Weights of a small transformer language model.
Size: 11 layers, 6 heads of 128, 103M parameters.
MLP neurons of a small language model. Each row is named by its layer, matrix (up: input weights) and neuron, and shows model dimensions 672-767. Each number is 500 + 25 x the weight over its row's rms, rounded and kept within 0 to 999. Numbers have three digits each.
Before each neuron's rows, "fires after" lists the tokens most often just before its 100 highest values on Wikipedia text that the model never trained on.

fires after: "\"", ")", ";", " ", ")\""
L4.up1307:504486485486491501474494480518478473490486503500513448490506526477509500493490465460493496486492514496468533508489526522528494493516493463535466512491505470452473485486464545479516500498491524496484535515490511469495516460479502543480519444479491468545490537504523527465524491516445522506

fires after: "ur", "ig", "-", "s", "|", " |"
L4.up294:478510496541494505519477487456519479515520502483501481510504521513517523522459502523465506540449522564456511489499490489483517502485517495542540458510503509496487499502512513466523501496478473535496508486499487511545528525511489536500481499466504531518475531490535460522480487502490494547

fires after: " the", " and", " his"
L4.up3033:518498500510463549478528486455494450494509468512518484426510494505478500504451483486500489519527525483510468491477490558560506492526464480448451497529467491478518478536533519504474485488466526482525528482497504527528518497507535506530496506476511506510507560517487543511472446543521556464

fires after: "\n", "W", "|", " Succeed", "-"
L4.up2709:503506481524475471500504542490469493581514508498530514504543523425519503495507534516524528490495450464456526450495475474485507518439512488522509497505460481502498473519458517469498529490485504502530484489484480486512503499504504526480524513517459465520510505498506491511526503501496535507

fires after: "\n", "-", " (", " \"", " "
L4.up2098:549470480471491465492510480509518511494511508484503506492514500498529432531466448509501498540503528522511521515517472516493522528511482539512559468517488486457517510547532544511505522515507489492518533497518522544478492494498489460537549494495522514479537472501496504449532546500476531504

fires after: ",", "Le", "-", " ("
L4.up1832:518501501508497542545497460495495493470489466492543491479550493520478476498512511483530533512494480507531463484512513492533470509510466482521513485482513493456506512484505533468466463517448491513532520514516496518503484479471526479448476446534511509507501509511487524538489499470423495501

fires after: " the", " The"
L4.up1112:537491469521504530478524483463499463494557503524488518483496514513498517498482506540479492531512515479476463480481486502519454503483490500454497485512514468494486511492433498511530508504515461482461527506472525485484487532503499479485521506464465516500495496508514495531482513519488494498

fires after: " in", " was", "\n", " of", " to"
L4.up1220:511515483446515530499517485429493503499535488502532456493490493512512519503481464512445511461474479514517491501475478480515563465516488514457491468472487515499479499497498512514541530494509479493495505514529494506530513482501519503481507504508530491569502553491483508512532524487455468486

fires after: " and", " or", "-"
L4.up476:477500518503515500444556506484466516469516475522501502492531505526512518484490506412531470503485526497493457522516487479479501528507517506511530472508484491491529497506510468433491507491493516531469516533480498509511504547501548537494476503484487534489492525533486497467505523466523484501

fires after: "==", " ==", "\n"
L4.up2690:484535486513535515474480522469482511500508501522507481486528516509473522469512504485526493526514477506474452463460504537416455494529502512477495472502509530508445484505509527498473499531523470538529502513487520487455485492474582477517485465459521495499481489491490494482527538492515510463

fires after: " the", " when", " following", " York"
L4.up1442:499546478482501546485521490500504495516521458496511515486496511470518529539476495451504496508472505502547464500525504492518524465490520502481474501497485477450519517513457521486504541484516507477484542489494475499502502467496517497523487524490530442483533489516537499513508509504498527475

fires after: " the", " a", " The"
L4.up2203:512483499444500502496523447478521485527498519528495478496537493453499494498482500461437511544470462552513510547491502511559490531482479480498476474454496499539504527473504510498441532493517481532529506474472501512466503510477501490507529529530494494518475489527509553457507494492518553462

fires after: "\n", " As", "As", " as", " became", "-"
L4.up817:461505537541520476520520493465459493510475488501514531502496506501489447539487459432507533485517454478475494516492517522510522493474453498515490491465485482483475492515472452529498493515539472505515463499521474484514544499458539471501499535539471489523484553547495556450438498468506534477

fires after: "ed", " ", ")", " by"
L4.up2317:494503511492505498460525474519496484535478518469519496459548482528524490530487509474532458547461506495502503492482498536483497526541495499489482496488504498494481482494455522488488501505501561494513516488503518523499489470485529504484523497498503524530512567565497492445534532498464503489

fires after: " 0", " 1", " ", ")", " —", "\""
L4.up2129:476526448503500517499489493500507472510512497537518458525549500466561488498504459502474471458502497474460502456470463504475509423514508523460492473538482506479499506511478488438520521492484527480495491473511485500503520469471528486507504491495487498531512525469521458484514493507486512510

fires after: " the", " a", " The", "=="
L4.up1521:531497492452496534493504489521496510486541460502550522473516508487497481480488488526460477471495470500517484477486496476500482500487459475530521512495494496491486509498479504500437501468520505474543512518488485507498471526507448475473525474519512483509508501482490527437497505557507484511

fires after: "\n", " would", " and", " I", " he"
L4.up95:526519490479508530520486448519506477483518549538490528497541493513539532533509538458487558499498428472509490492477512475527515502479488482484488508503490470451455511509542560489480542493484479529500535496509507510536512498479564500481469489489485476508518513489512490494487515502483524532

fires after: "\n", "Le", "|", "-", " of"
L4.up932:470516471508441484496485479463519495479503496512545506474500505433514493515488490528534476496493475485501508471505491512529470439531498539501593459500481523484455505537472525466459483535438478456499517505508467490516497474486512555504501547483514486517521458468489566554513531520498486522

fires after: "\n", "N", " /"
L4.up1696:517502540502489472509477490485477490555503512500527532504508534472482531482507500480471461476504506529499532480488476527473499487495536504506517451529494483468484464498522475448520491497444479488489498572513496509484500489455518522457522501498488507483497517460475511468467502504511518456

fires after: " the", " The", " |"
L4.up2716:502485487503495509521480503470527445525544526506521507520491517506487476483509491500532460504475502452490463516487484527529479492538543487442556495469478447487487528480472522511480517528449501525489485556462416463510490509473530519488501522472483488496533533475509539493455531498484511493

fires after: " the", " The", " in"
L4.up2602:512495507447498472492503515478481477501548516536564513475492499513513484528491489504510508492485484489455504471466459560524482428493496492495527429461485477523499497471448509496524494476530515474492503520503513511491510538496476466537530504501518506504488590490474502495513512511467522540

fires after: " "
L4.up1006:515501499536522549436541521497512500496478535499470457483506500489553486516503509491517514465473507505458544498523502523520478475488478514478488492474456436470430502531473544489492510510494507491503548507468473493499533494520515481489495481511497510503474521509515556466538492522447512485

fires after: "\n"
L4.up1779:478498471471503547485482506544458525530561506519505490489485518487476495553498497506474548504526498481480539471477522527521472479477482518489498504517511496471489484521451489480518519479486529477484491507525482475506504527505469504529520441491511536499516475476528492493527519490501525488

fires after: "\n", "|", "-", " |", " elected"
L4.up2491:470538464494460511470554433477476496453491520500500514443468522496531487471457482488516478471450470496466530520514535515505465493504523486507524480485492512490475497510544528512507495495445490522496488505495458485501516538450508485527482513498502477495485474501520516476503515511512489505

fires after: " |", " CA", ";", "|"
L4.up2894:509535501480493513473484490484499495556507494523493462476485516498510527539487509500465513515492479507437473479519521535551480472499476495531519518523477505538513448508513523510482543525507539512522497494501459507508524500479518510498537524501512471516512530472527527497511505492434503501

fires after: "m", " p", "s", "'", "th"
L4.up2410:479515462474476558479463502489500513486505536549497521481526512499552469513512531465501507533507485546470494491480500480485493457503510484534511513483500493456504502478511511482471534548464483521456492557434467535555524437491505533494482518517482453540522529534510484516516497477508475472

fires after: " his", " the", "s", " their", " its", " her"
L4.up487:543486515449479493505484502468490478522496548502527505477526500530528538507511531515481467466530525480496442473512473541489509486510532555495504514488503525542507485500477498485494514529512490478507504496547498512486508549509475527532527521496487511532489560514501506504497503512526538515

fires after: "\n"
L4.up699:505488469484506560482497481518506474484576505529465515458494485498575487492470489495471528505496533470453513503501526528487478417513510482502483479500499453475455517514461563504492501485537473508509525545502490518495501466501500498491522471505495472550489508524534492511530544498461519502

fires after: " United", "S", ".", " the"
L4.up942:544521502522466453482554488458507481542526538546477516466483524469488496492508504483511478525514498518510471538520457565496480486543451512449514507489494492498490478495467520510490521562519520493498486542513522548494557457487485488534513552512502488500517475466514500487514507493499499511

fires after: "\n", " to", "."
L4.up2582:492583509534516493489496491507476474505491489501503479481508503504527536539477462465494543527511510498508554488478464488505491498487515499501478472456511501500506489506503498460501504499530553503519503526528481513484543512473516492494473474480496459513494506553524490453492556523458497500

fires after: " +", " m", "-", " to", "i"
L4.up113:490527521522496509488579506473509474475505513519523482498540496509509498524456506486534493537460476537487515521492476517500510484485507499490513495526503473476484503485539479515511493498516483535515520522502477505522498509478485471480505487520466504493493577556489504528504526495493489548

fires after: " |", " ", " 0", " age", " 1"
L4.up631:501509514438526470496547484490509485475472529496512482544528513487516540503511491459509521469489488490505480471518469518513498509527535508472507491543523496484508452494476469494507493533506471491471494550494514488544486454498519514479564510506490534533510485537513493488525506491511523560

fires after: "\n", "=="
L4.up2779:501509472505517502463489485523506502518551542509514538443487494516523493523493478507511498513514525544506520496480525512501509480497512472513512492456500509464495461493498531495508494484532510494515548538516512471477516485477518483500502509490496474529501562547514506518464487508479509543

fires after: " |", " on", "|", ":"
L4.up1750:478489511479481565501484494469499507526486477549486470511515493504457497464508515513507478529519511506465518528525525565509490493507536508519510444475499531493486474508511544514482492487523476513486492497521537561507491525431549490492508505501493485507486501498516506538489505485467542460

fires after: " |", " Apps"
L4.up2528:454495502482478498452500490501500490535498492490469474520520497489480501472505483487488497446474516512473498480490530521483439453534486507451504453452534498508475473484487514477467517514504497560538510526464515507471530519496497511512517530503549503537500506498504510516522529474489517517

fires after: "-", " Go", "===", "\n", " -"
L4.up1726:533478474526483491493411497462535489488505486506471539510503523485544530495472477492481508557492539530489502523482492524519504506494525487528523478509516496488462490490496546459511497493514466532536505510515505533468480468490524531518508506510495510543476523488510513491512514523502472528

fires after: " the", " this", " a", " In", " his"
L4.up3018:543525525467481506510475520449474486506489475497556515496517511524504498526499484486459520499469550510548510506485462523545539512506541473475474509525491507471480480545454489496475481515497484458535493533551505498508476488481500534537504503462472491499506484453536533492504551553468505498

fires after: "\n"
L4.up1445:476510488485464464472519496508492503555524511506458518515500513501485487497513473489499499499472490512497535495468474468490488495526515491463513503520488524498478461475512533501539489476465485497494527475482494500447474495480507478501527531527470492512488516500472524544517485512493509506

fires after: "|", " |", "-", " late"
L4.up581:480463525507505487518418480480484519504506551521568510481493517550500487520416486455447475498489513508446488524489499514476530486479532488470487464488482493508469498518479493506487486503490499495528528490506503509494495501482494551526509469462497484529501526497478480488524491517472551487

fires after: " (", " |", "\n", " ", " \"", "+"
L4.up1049:496462518478517472526498476431503454513529491477507479496505519502534500481507528524554512538473485520505495509501452476529485474495502518502506480518494481481510474533507511512509490463474474462499526478530513494502541494493516507449512495528540526548534527489520550516502482443496486528

fires after: "\n", "|", " ", " |", " ("
L4.up1897:516487476490515462531535490460471505516478494536492503485498504483513514499479492527511536507461512523520519484488507475479481460531500508483504489496462504516480510515479519538518489510470507479475506514536470484492546520514490543505501500523515472595502538533497528524487515509448510491

fires after: " |", "|", "\n", ":", "==="
L4.up2160:472480465516469506492467493492523513521508455560493535536507507454525496492510457465467511562491487505488471516497497532504516511498499546515485501486496457501455506567471512500500479540501489430506500506508507483474532506512551444495489486498516485511509502490492562491507486521459516492

fires after: " |", " and"
L4.up1924:458535520551483522525499477474502517479474467495517498439558486520500499474500482489511509481479512465498528535504481568508504476463540515482465490530500469511519503514466487525486494499466432517542513509538493495482486470489525516493516434448508512516491470485469512479524498491435536504

fires after: "\n", ",", " and", " while"
L4.up688:483471538499472541482506461479487477528559489550509476503519507509507493575487519476502504506497487523487514530440520517469533496466539500457475519511484501480491536495511490466508503505492511480523499499503453505518495491468491513513503496492526504512500522464466526498507476499466494536

fires after: "s", " (", "-"
L4.up1909:486516465496489512481499496512543507568480522509529468482481509533516470521532523503479534498486480484493501482514533525514520496554475515516494472492504530504482520526473522534514504493491500495486546464510482524482555479471490498489490520553502477520498499513485484465501508463507495510

fires after: " in", " of", "-", " made", " Premier"
L4.up546:516505469516514477425481527517487479561515495490537502452524532464484457527485447491509484510490502454479515470494495500498516474545474512499536522496472544528488509532448527516521500489466483536494470474513480448547494478459494514502482549483519515502532478476517516503512502486476517490

fires after: "s", " his", "==", " such"
L4.up1609:483526480528501490518536471549494502516467532495532518511523498473512482508479474541513460513498507467500499531463515499577549512494508497474529488525428511485490488479500527504515494451512476481521488497483460494537505505511484475546487549498509502510501543534573517458462503467497525488

fires after: "\n"
L4.up897:497479485530514521481505465482489527533532493508485508485494511469520508521511480509516487502487518475504531485480481551491494505487471491480499501503482475449497507557527527473510517466502485485483528485501472535494520515499507472520524521504514491477497489477584516489494519492508510474

fires after: "\n", " ", " No"
L4.up2923:514501447490512512473481525482549498520545516509519481481499495522499473544498445528467539518500523532510523472485509510463482498502486575503511448485463467527465495490506519533518485534526479499492491482518507544481487512516482512525506498490521516536497511475518531474478539514521506522

fires after: "\n", "s"
L4.up1701:537493488471497527496520454510471485519513476493500502510485492470562514526487490482490497474504447501520466458456454515489524494469527496496460497535512534509472510529448480459451510509477467494523508477500520528513494470443493510502507482486497530530512505484519512486470513505421528534

fires after: " the", "s", " The", " a", " an", " his"
L4.up2454:509506488497494499520503419512435518532494466461493497517528490450485523477483522498491444514526498497517515521484497505482523504472515478530511437494516465482479484488511482518483487500478510537484505511470468519499472501501524489537518496504465472525505542508490494493474510522485548527

fires after: "\n", " the"
L4.up3051:516534501486476509508517422463514460483491491503456544469539514489560444538507474520499508528466496528519517493497470485472499514526511509499494465537484519482505466464537535513511486508546475543483501483487453541517537495455497487508499495546474490544507495562506494428474540501484479478

fires after: " The", " the", "'", "s", "The", " is"
L4.up1271:451530521495516517446468461497480516420496501497465499507524543532510522484507465477543497521522531498428488477495513492502521469466536532534491518487478518492507524485489527496503503552475507506511509463496491489519468486481496520502506529507462507491502498489498488506509497451475491488

fires after: " |", ","
L4.up308:465518517500483530519526487510541454491496463482524517502521519515465523466519515500453483463474498527518478483503481475505470489482524548457489505519514516527469493567516498503487504534516504482483523485499497513505536460492500505529500483489469513523555501469498518528469471500542528486

fires after: " |", " ("
L4.up110:444477484527513479488470461488529477519492498551498482512480528510476500481498475508504481491460511479498498488510486503538530473558467527517528464545494523487493517492501525497496494479499458511471537466522526502486527488469470526477515491518522496533520460479551500521519465513498500529

fires after: " one", " there", " There", "There", " |"
L4.up2472:476495516515464489496503488473488443502497483494504543499485525529520471556506477505514475509493493524469465527506485466465458474492534494473447490465538457508514512506540508516480501479476487504506521506548513500550498518541501529500497487438517483512568511498484527469476484513515512485

fires after: " (", "\n", "-", " \"", ".", " 18"
L4.up2339:503498561518483481491482516478506486542487504538458504514502510478518488500493492510490490498476482471503486516506492515526493500484472515503489473445518486458480554528501535465491504499446452479538507540534493487489543496470478506531493491494525485534496487487510503498479554478518503498